MLP neurons of a small language model. Each row is named by its layer, matrix (gate and up: input weights) and neuron, and shows model dimensions 16-143. Each number is 500 + 50 x the weight over its row's rms, rounded and kept within 0 to 999. Numbers have three digits each. A neuron's up and down rows have the sign that makes its largest values positive.
A block is one neuron, or neurons of one layer that tend to fire together. Before each block is what it responds to, as a language model described it from the Wikipedia text at the highest values.

Initial capital in tables
L5.gate823:460458559517543555481441506439463523588466492514539486484538571553454513469559575515558502520447593501424554478522440439409474476518458421480455523486423423465438461493419409635500476573607464530511531502482600555577585539517548494456465467491468509475438546499561602481513409461454593517511521534540482537510541514593522454444506485481548452491444516538480655482566449505478458546468
L5.up823:524403542457553526528489481473456447532491569502468617409484536465485545483480571542532574553520485492436464538525501570488567491487430539537367481558503504409449568572574474524417446522477414478460474552482510547517494527575485451413521411540449561494541528489620508509430389489466518511585505510544445556410450558469471436553494412459551457494471494496474496486509445500492539565501
L5.gate1082:518562524598513474468443581471575532418501514523516532436529499541501534589455548468513552457470445473503495559498582529501418351603505444544546488515563460510531578440563524510482523557525588554480570541471602499533463475517527505466500423506441504474473578516626475445442492490427425472479512491546543492489443578531523529480490502493505492445505450518555447495524543467589440344473
L5.up1082:392420475401526486500533557489567492520446466592529582507398564524521469387475500526472535607509528479455483526439526521458477520457482463497438476561502477477501547483518502555502486578507474549376582410581626453520501541573490495494477418518515499378557506456468469452602428537506514524481500396502438523523527512569546484566585467503452473471479534500533463435510528563506485461537

Example-list introducers
L4.gate200:581480572533462489455574430515551498389578450485498531552530469466567470414459525509539465504436407478448494516454440422479522530540498484465564564504583445466472526454400452552535443550549474526445496472520501491423454434517477519465527482458490474485456490421505531478462445428439498462481464515460559515536602528507473603460467445488599542502483517530554462540458429478558434474457
L4.up200:579483462478432360452511496541584433459504469456533483501456478489504489451540399494514512483411527516498463493548514423545528560569448492502479496456534435461501547535466482504454534490557509535407344517471568517498503491445565473509564506553425517401599449497503412456418530523510494537479447518495571561412504565516500392499457544544529460536492520408489506486564591439573457531508
L4.gate266:466491433474528567526511503529492480553487451445544506459506455466526390574466517445439491406459489497557508455535477535414534454586550498494481483460443461482492472526552513375585498452491542617485444531443510461583459502534538452484528528463516452531502510483457495555450513552454452568509538537533393566558429438442459516472411457457540533443496530406515509544466505487487520497440
L4.up266:456508505531515509500469495529514518528473472560489488540472440464487486513474435466484461466487408514488498454469575439408537447544545483447496632486498538456465551440535509458506522475519482454539512496470527507494536439503494450535534543535526438577514523399491503451542562497495449478476477482521467474537535501520465462486455568549426506467580471462494486511443505529511466578376
L4.gate492:537450436455479510512401529457557425516508349547399561444444470457601480532475408512621503496512422398556456633473530456379452377469543485545553531469540502479426484497575496468524471537481360515459522558569596565466550489468423542568489514534506475600583466470463527484529497485532470503509435491524445455583469594530552563515496575437453473529527488433515498513450524495594510500524
L4.up492:472492494511375576452483566518444600492544587495548423473479624427526513551457529545496472488494452440477460555422508517516512505545486446506579556472462504527358437510520615591463528453490481549525447548387497503536484418521450500507510511469511520567483568510441565541337473564468474540444414541506441492478406453439656530482420530518526538521424513499506494524602443520489503496488
L4.gate1063:513428398537537570495528530487537555531466486496538523539543465454551498610460480410488518452416445437475497503478435514554513407548515536459547416573506508487592512533499431463456571435537481486457590483431572487428454425564523537477490462526465544508579445488540530487497552466397499547513550534452476534467414516474457592483437409518452618485580452415574539489367527566549537501542
L4.up1063:554504469472406589571525535448529428482512527473583451559534453514451576447494461468458555529351507499551528507478562511497500486594378531434563560616443454496582530487535545475492437514558489425501429463572444408456513407501462393501485495492495628503472510599384477478516492549528424445533474508516547495579468468430599412439570475478579508433523448562516533388511443508484622487444

List introducers
L3.gate179:583448442605483529528539376486509545520474481491435431470557584471612543532507562527475403454528483511532606542501491519476485435543482418486501481471511497462571450536473519451506505450581479500458561516482412498527502511562563567442497519584536535557506546439476464585529526455503567498545497496466427487506403533545526481553465554573363442568535497569548471484550530588494558510535
L3.up179:584424578579477647546431385456492533480486525416430551573561515443546562459635525479478472477494446443452502536472454535456528430524460485478492573465521543478500410430489504460524510533549456434407587495411426434531382566445523414526551483614498480413484612465498438588504496449492512402559466506559484544483380501512492530476505556510489439462504457555495441406527574444508525605386
L3.gate204:429557492412489485507494492462412502599546463465479493476474521523495542535541471538405443500413456549586479514500474533460532498552490436540470447471523526495473505485502434447533512538483479414497556472511538499595562470533571487438480557439555556425442505478544568505440550551431586490473434469496583423479524548455440443463457533555440511504381437456469487544546547600561503493537
L3.up204:529480523510469552608493511495457441483527436433573461582506510402449403493454455457493438550484541513570518556494483492549514425469467489478534550473528460538536512533527514531480467581489534512500436569541470478549474461439413527532554530525512564505405476547539518543393521464430480492517554466434504574549457477546561528523459592493627485489474501446507472471593522448548552476423
L3.gate302:509546578642507503477451527490521543582576425590529556434524541325522414474515424414574507513513464443537494511491594604485497491501470479539512534432533427516545503557495511465499470457553474490511547531564512450434593587612488456571460542532466524508486452566529469509459535466496388546505481496415536550577557548485529476432453465505474551468530448474536529458559494528499545537512
L3.up302:556618544486521523477491545540554479579570525471482474568489458502518404542499513472405473487575497530505556475502519484508466453430476531461507497424617482425573509507486545472522467538605414510535514518484498454598444542536541551509534536569465502468477473592506558464438606497477432511444595514536537547513547434463515565575479487526532469560544466433494541481499488464561555480483
L3.gate409:499519572436527477557434479392450529536501477459436469535492520478496414483627499544534434481530498565444418501543452445496451512526422476575461525388528414505519461477491541445460494512563490400422452447541515574468561405536523399489469499519544468478610481476477465449435428469480495418535505460542568502459554557463526511500520588548463441439446494507557450473494465523443414475467
L3.up409:486463485458375424450495462584501580406567456527546447448489511424425568544606435521533549448615550578436397456608468519500536555552489425506572530486400462459488436548621501437470467489532450483523441512450546389612562479511457455541589554457520580444549457480462499445420488429546609499549587516592553526479420491537589587540511441514521585487522465505523504407542516591425602568505
L3.gate613:521531530517509551548524474388478446445507410486451506522460549463523553490360493533509487416544485404547510441450466548439502484523498536455481562512565458539550474442446486467445466495372448656553496586467514553502512474490460467542473541445499445591437438521526547430461515511529485534508462428543491562550491474419526432490429450460604476386498517526507485527503477468481526488530
L3.up613:517445506555456429493453557456462424513547501469530391436494515512511484526493533379537623484553480467432432531555490445434555496462524410565482479487535505480437563512508569461536446478467538496503585503502548444417558439507485551483541513463528415474572446360495437514522433422478525576528423515400540502461518539531517545546574542441496439594489547521442487521558494447510408504594
L3.gate663:493581521496491489522445477459585436404469453479534494499507579526550496513534486504507493462493531556463487467579545407438565473531451493455569610455517495531426525588483494443464410491556494525561402533504471566535547448500525463424551478477493557458486518448456532428472483486445560506536547480587446431450466542525429459548526435514455493412498441435521547534442526567505455468552
L3.up663:442448558518578461496484467494421424449510538625569500527518480537501488466551516468535442497483511520585472483497546459492486559507562578449488440409408502558566467477526501401508564520583519455598488528424506516474504475501424425505500564461502547432517557500469548485549485478488530470459501488551573416525504546517550528473408395536520534499527514449639486427422440493554489512544
L3.gate881:576502518470486366524487353522513507483490508522467443515577489504483443453541432545569509461518508522507456498563446510452571514479494496509412570529497438586508594498539558462549556616511426557439493580466533481525515452458537482493462543485460538488536499519478534376418493457491596479514554485437597508436531586491471489535494520463541514453478507412454445538438522513499508478437
L3.up881:583494449507563378490553408436475424538549464522537472597461505523470487494507550475591444405467483503485421485542564519560552478470498466440553493452517483543485512427505488430519574589507579540575523447462495548502590457522574528484559541510467532442597525517487576507455515513534499503583421505451505503539503496424429495527416498396597423465451538499499480622530485385452460463456
L3.gate954:584478545423479498564475461456557577576515453560562494479600497486519418427453418542451518574571490464507627513494422489498492530515458480428426580467461540522480507497552417456482606424504438535546497515543438493515498467475537516524520452629474460474504476487491484420529534540524497486460498533526541462472502494523582547537569496543410482528504445525488534460517481650575501510391
L3.up954:549478489475477507529528471445469479545448578489522476474564422519519448506489567480508511494549516520413508501497458473509488503617555482552463488507514475509434488481428476500540491436534501540630515486450426510563473484539452494455532452571461575447517471504489560443478457512449568455612449551483560506510509532573505597528500444426469407551459483535503461461447383532554498552432

Start of proper names
L4.gate253:512524449445490540490470448445481487503425474522501498477444472603568408377477587550517473458479512529536498522523512514490609600559596435528507433487525480552523588526533502522502554494545429484442518551508618458507401596476458468489415459614504565480448495503562544532492486445514549512585552442467461492530443569533553512461420487540501567512507466473528560461489471520440488629639
L4.up253:486557517500435580484494472480499467491519554540495499454594575487470501427530548458443468458500436495447494354600539528495529444483469488517491538515437502561490498498520488458491565460501424500486541583546574596499526510545447513479467484484430500462531449470560535624491519522411485543626448570501539512428489574531426541530484532540510526568508514442449563513508449603553548538503
L4.gate459:460531398583569503577513510462546520583546523470467449585462564502593553488529491451426326576462484456463427516508575451588522517482534500594491496539486447549494475434540475418490432551541520478441545535483611605441439493540529551437447489456478419492462457485505500512486445512568518489468533460552499465494561470497460488549509580543526574494600582603567510500478478521494559488437
L4.up459:574463465511460534522485572457540573551530513530569495600535542533487524530551578563505547605401484498529453439446539509540526472540464487506549525489533519503541471455595503520375434423440494438457452512524560523414466483408500484483426499503498600497550455513543523600405489426548485606574490482498452472561500448478455425421460525544555474385435441546436554461535504421536523621533
L4.gate482:494488482404450496485534489480512434471509537544455456494481500551530520415581438390483532461575602567548506496520412427547516531519474525554511553500456467466467445448514445475492464429591538514497510556506483436490472542496535494500469561543476451551471480518430492452461440546517424486529544499539445477478534493474572516530477452592459531466592505486497536570543450486552502490575
L4.up482:432442605502546564441507507515541531514542548531494493476515562422492465495431437486532454501532562467435470399553467551489527465502504576519484490477504637485451506531588500420480442420548457460482533475492516458524571567512476489470485461545486575485500494475387482454481439473458423512495400572463394482551598571504523568496433438521448477577480544529473548478475515487468515536530
L4.gate1129:453510467543414544595506475487541460576522513484549397562592461499457602551503520504493481524459499551537497487493432477422434535468549506540574560551609452536564445409547546440605452464536430412511505445494595570461509511509519407483497432558552527449530513466553430522565499499555453464536515558593461464455478567525537494503488467470481519551491493606452517528523518497504442454571
L4.up1129:480330464502382564491481396433537490501450523428572443384456499503516423423517573480447517577526478478542552495458566588485481544462546504409523615486518506497508483519573476411546450499518522455468430483444536532453466453348475458401520513572511511515515566515462477590447507525612506440456482612607498583496456547562460515375530429502487586494452471507474518461563522498526534536614

End-of-life date completion
L5.gate111:400480466528537486386442472547557508470481563540468406403523490513595530488397496488542429454496519514449555569521536581509495556539524515465503553561464577477563508512603530476480527505496503500414499537479539503451408458484486462465498437380425473487509438474448502458446375473461583480500509526511515493502459474453464505493569437567480537543479452401583401558451516475547507643526
L5.up111:465455541496541499559532409519555399523529537417489508507415590452567414542477638507516480448527504565510537627615566469471512540477425549529526550565360501487538460585539426537562512490540496510539485516507558467474528596462451505532459473522541498546518566530484509574499555448522510500548495396449562540461488529467510506508514574537481404545376445471432572401464492526459467394515
L5.gate752:547455564549570527424477449418477495522493524504580534463433409513533529460572484550522498530455589550460466576492523458543498516467508478447408507509521572521508501445521419577418555522562508485529526526475475449477487548535528545459519521417434442532489495506497409484567605516555536514547494556466437469454474561490527557484463505519471404552422504560573516564476507545501492501506
L5.up752:514479512507526511418531517495477541517445445552467485529464535517504421592399494507467467567497470518577571474573506521523534516536547581506511533528491516429454440603455583516529502405528450458479457495553498449560443397395608514506498497539542400527500482463495525520450430455487508622541398374374624429571551565556463541490556404521609575501363517518549468535504436557535498469493

Start of proper names
L3.gate9:427425544511491518474441330454533487433458533516525573540517526508531501443523541477509543489436470592486516437555549544473480521410533437411493505470511445501459458497453455628492472527544524508482519482496412494556492468528497503511555527544465541497518540589492451445510477465507508497520501477502539517610453468462453400501447503515518506460399552437506520465489494399452567466506
L3.up9:573474473468436463461568495493524499589531481490537500535464602487474511539560394504480471500501458458500513512497402560456495503445491453624434478515518553465547478492501602504465396514472541541526478497539501455484495491401505578537493387451527594517480442515532466546480451388523502543558530496508561630567466519574502502554530477439516508519569468519506428547562547478523476549475
L3.gate163:468530406540461419479463496508489512478499535483380551482557474532531575492537553552577411439494580469531484604476488477464483440557561533465471464509538492468539393484400453500460447555452442588478494523448567460498507470518502478514471500460481539438480521540544585493416463451490447467494440538505439596461496477471476578541442493558589468491520453485441489536498381551541413492513
L3.up163:534512507429393501456403552529533601548564534488608475435555525559568582512528581491537442515497558499488547479465505521417474564531458454463452451581473556424499508485532455566524422549548503563463556556444473492470598523463578482477463474491491573448531524478485489409471471343475537525481484643583389460519483509538546631490479619543611486454552503545464528511508495485501526454450
L3.gate273:468470515499505576497530470564559479442473499400560506450636555539464430450508459408544510560443560473471518488515525577535529535423467557385454543564590545414508522538515576526513360473533523538476535550478495505498519600461526515547444535501537497501483472440486480435455483499458416469561418485490497489469496520501432508487475471533447535538435458470489602443558438466552532510531
L3.up273:515462574418539615491493487534497495546487538509498555495483517529508468493630598535508579542371556560523506408505482497553486544484489496394405477431436455555509465497438594627549478540384463496414571548516450535568544497488601469435540470489468523547484562540551509583444425514571490556537560468494506471449452476463386455548470497434509491478528544588503566551560469535378470488504
L3.gate433:547426571494464523418540471573435555524574384411494416561513501461604444462577601432526502529535526460504533573526518559521581596552498563454459539508587586457572447548460540459599458540565513564606599525488427428524412519375521518693446451479558513529449512406522481460546503451484464555471537545450548503506509438569562542531477493419522528559568483554519531403590482428519514545433
L3.up433:566576454440445604432565464562596546534463609504459563476552554595527432487473524512524496544467588523556596566494488487513441483511403507440562556453572508448515524458445531515487462475524486516500490429495468546507527568435543517503528521497522546594469479438532534390521444494518429530550539446447553558533445466497535494565460507463450502547562471484538497424435552444524545393547
L3.gate540:549376470579515498494515494491472484497595505584523574513585414547498585472575489475556517489501486595507514509494521499568569501425466497449468535522548502524447517620549420600549514544483486453490567466508435469471532516524546485477534555526509542521454466532434477542529495457440555478535437525571481523431500451538525464430455474485468555486422537498528517518536505479529461541540
L3.up540:467528519568585608512465497520432447453498508480543507489601552462497497450557517490495509477517534535425515531495477620459487476424515507501447497517570459510506535514581486604574514496529528483519504496479483511544459498451503520524482451522506507472453631461538565384491557544447473502611464527511498490430464475460543444512416408467497519476501510503479623488479519525512484475466
L3.gate629:488449506469469449595373506436579430585562528542504428459465541481456466506529492536506536518494514499512441577485493482496662513417544531538560564572469445434511514547525476523487474537536513419441512476486494552526584541504484481538559463435484660539460586497521487613417505528492531480513506521617467533478455494542539375388457464552439491556529412531455543483477506467499476540462
L3.up629:549477372481469555565492415437584506513517479576575505474408467465497521480510593526565491506460496512509517436452512478513549475360509445552511537512467536460543444511518467585486540482465537539561469481479540465494513450546516540563556526421486573532520412501433574480483471489459527583555568453461490522378495583517478479549464526402502421530517457476464482578606518466496592494497
L3.gate1062:572576462465519485519485546487517474493477476481490613525496524540532437534455531500527430539519548483477486609486506515514491424586540530501505507554486533512517506491506528504503467637507466409507496564560585438444404525488543525462546483521549539537396495369486406485492480407409486523468507461428460567502604499552484523550574581563500512491482497537490520475575471538470535575494
L3.up1062:483485461467498525501531510442578560454505526522497527521591582573550531558491496530511439574453477452501473496474474600450488457602533584536508456479557497453550450475550512568521433639588499428388497511459557576581440564399493503481590525499514552524432429519570370483545496464586465561514538444540481467429443488507504551604504449479553437514519428475476470528475494566456455539444
L3.gate1084:524480501461495545519569530569442530542467577410474481537538519609508498497522527486472529507472547545589517534587504489546443610497489489445435540565564480430511491522538561484496319485504419527489571521552436422557455563398522481538452577624521582544481494508435382416547457486502400547448537462491454501485479474528421494466506428523512510490475449538434581416465501479536526451605
L3.up1084:481555581579491510306399447521587452448441471494525460452464548467576497487515444526485452556546501486422460524516520546514490534484523513498529479554474570549534493452521497539511494425578479520554515403521488507472521540554549460568440335404487438543543508429567508523493468431443496537472537479454503521485579608499435587547427478426519511451518521553497521490545508467564526527479

Name-preceding role noun
L5.gate851:561494531486441559502478481512512570553473485531568533552502506578531413539565473403488556528474521521528474451558491525538409477500437506481459490437499471485484520411538481492529554546511516543602515409446585525575514459494471454462505454486462506525519435557545451434371503498470494563516557420573576539418488449448462396513481520533562528490518536431516556451443581552453480483454
L5.up851:610487519483440412474472506562456507462556573499482560379454450506546557441471413518511439553458486400529492507525442475520391453480398482470457564465485497507616454487499535463508590517465512555494513420568493526469490542458515410403516411388560568550530478543518468509525583498503484573528505539505495541529491477457518586565620469506437482562570588409393492499504480455498576499405
L5.gate927:566546452494458445503484415424491484471558524500516580480485420518514557532400450460485455454525576499541477463530411470510426492549419414477538516432563495516507489377508535461558495500503537408608488510500513488464601475540498485496518483488510541425525525544503441469551506553563525583549462488599527499488577529511555426495494488451414510479478557488549552495505438513573526582490
L5.up927:576547434491441382589494386505453558492525579513524509544505460455506521544537560441561480410486585494484480466551384522526543484592546502535547465516474490391545469513550490528511486531534501407565463499411504547529547427518512458464585438447547512434487512556531493572398444481506551518507563491571547495554486507516514550489490583516463523561542511410430519449495505542473504489439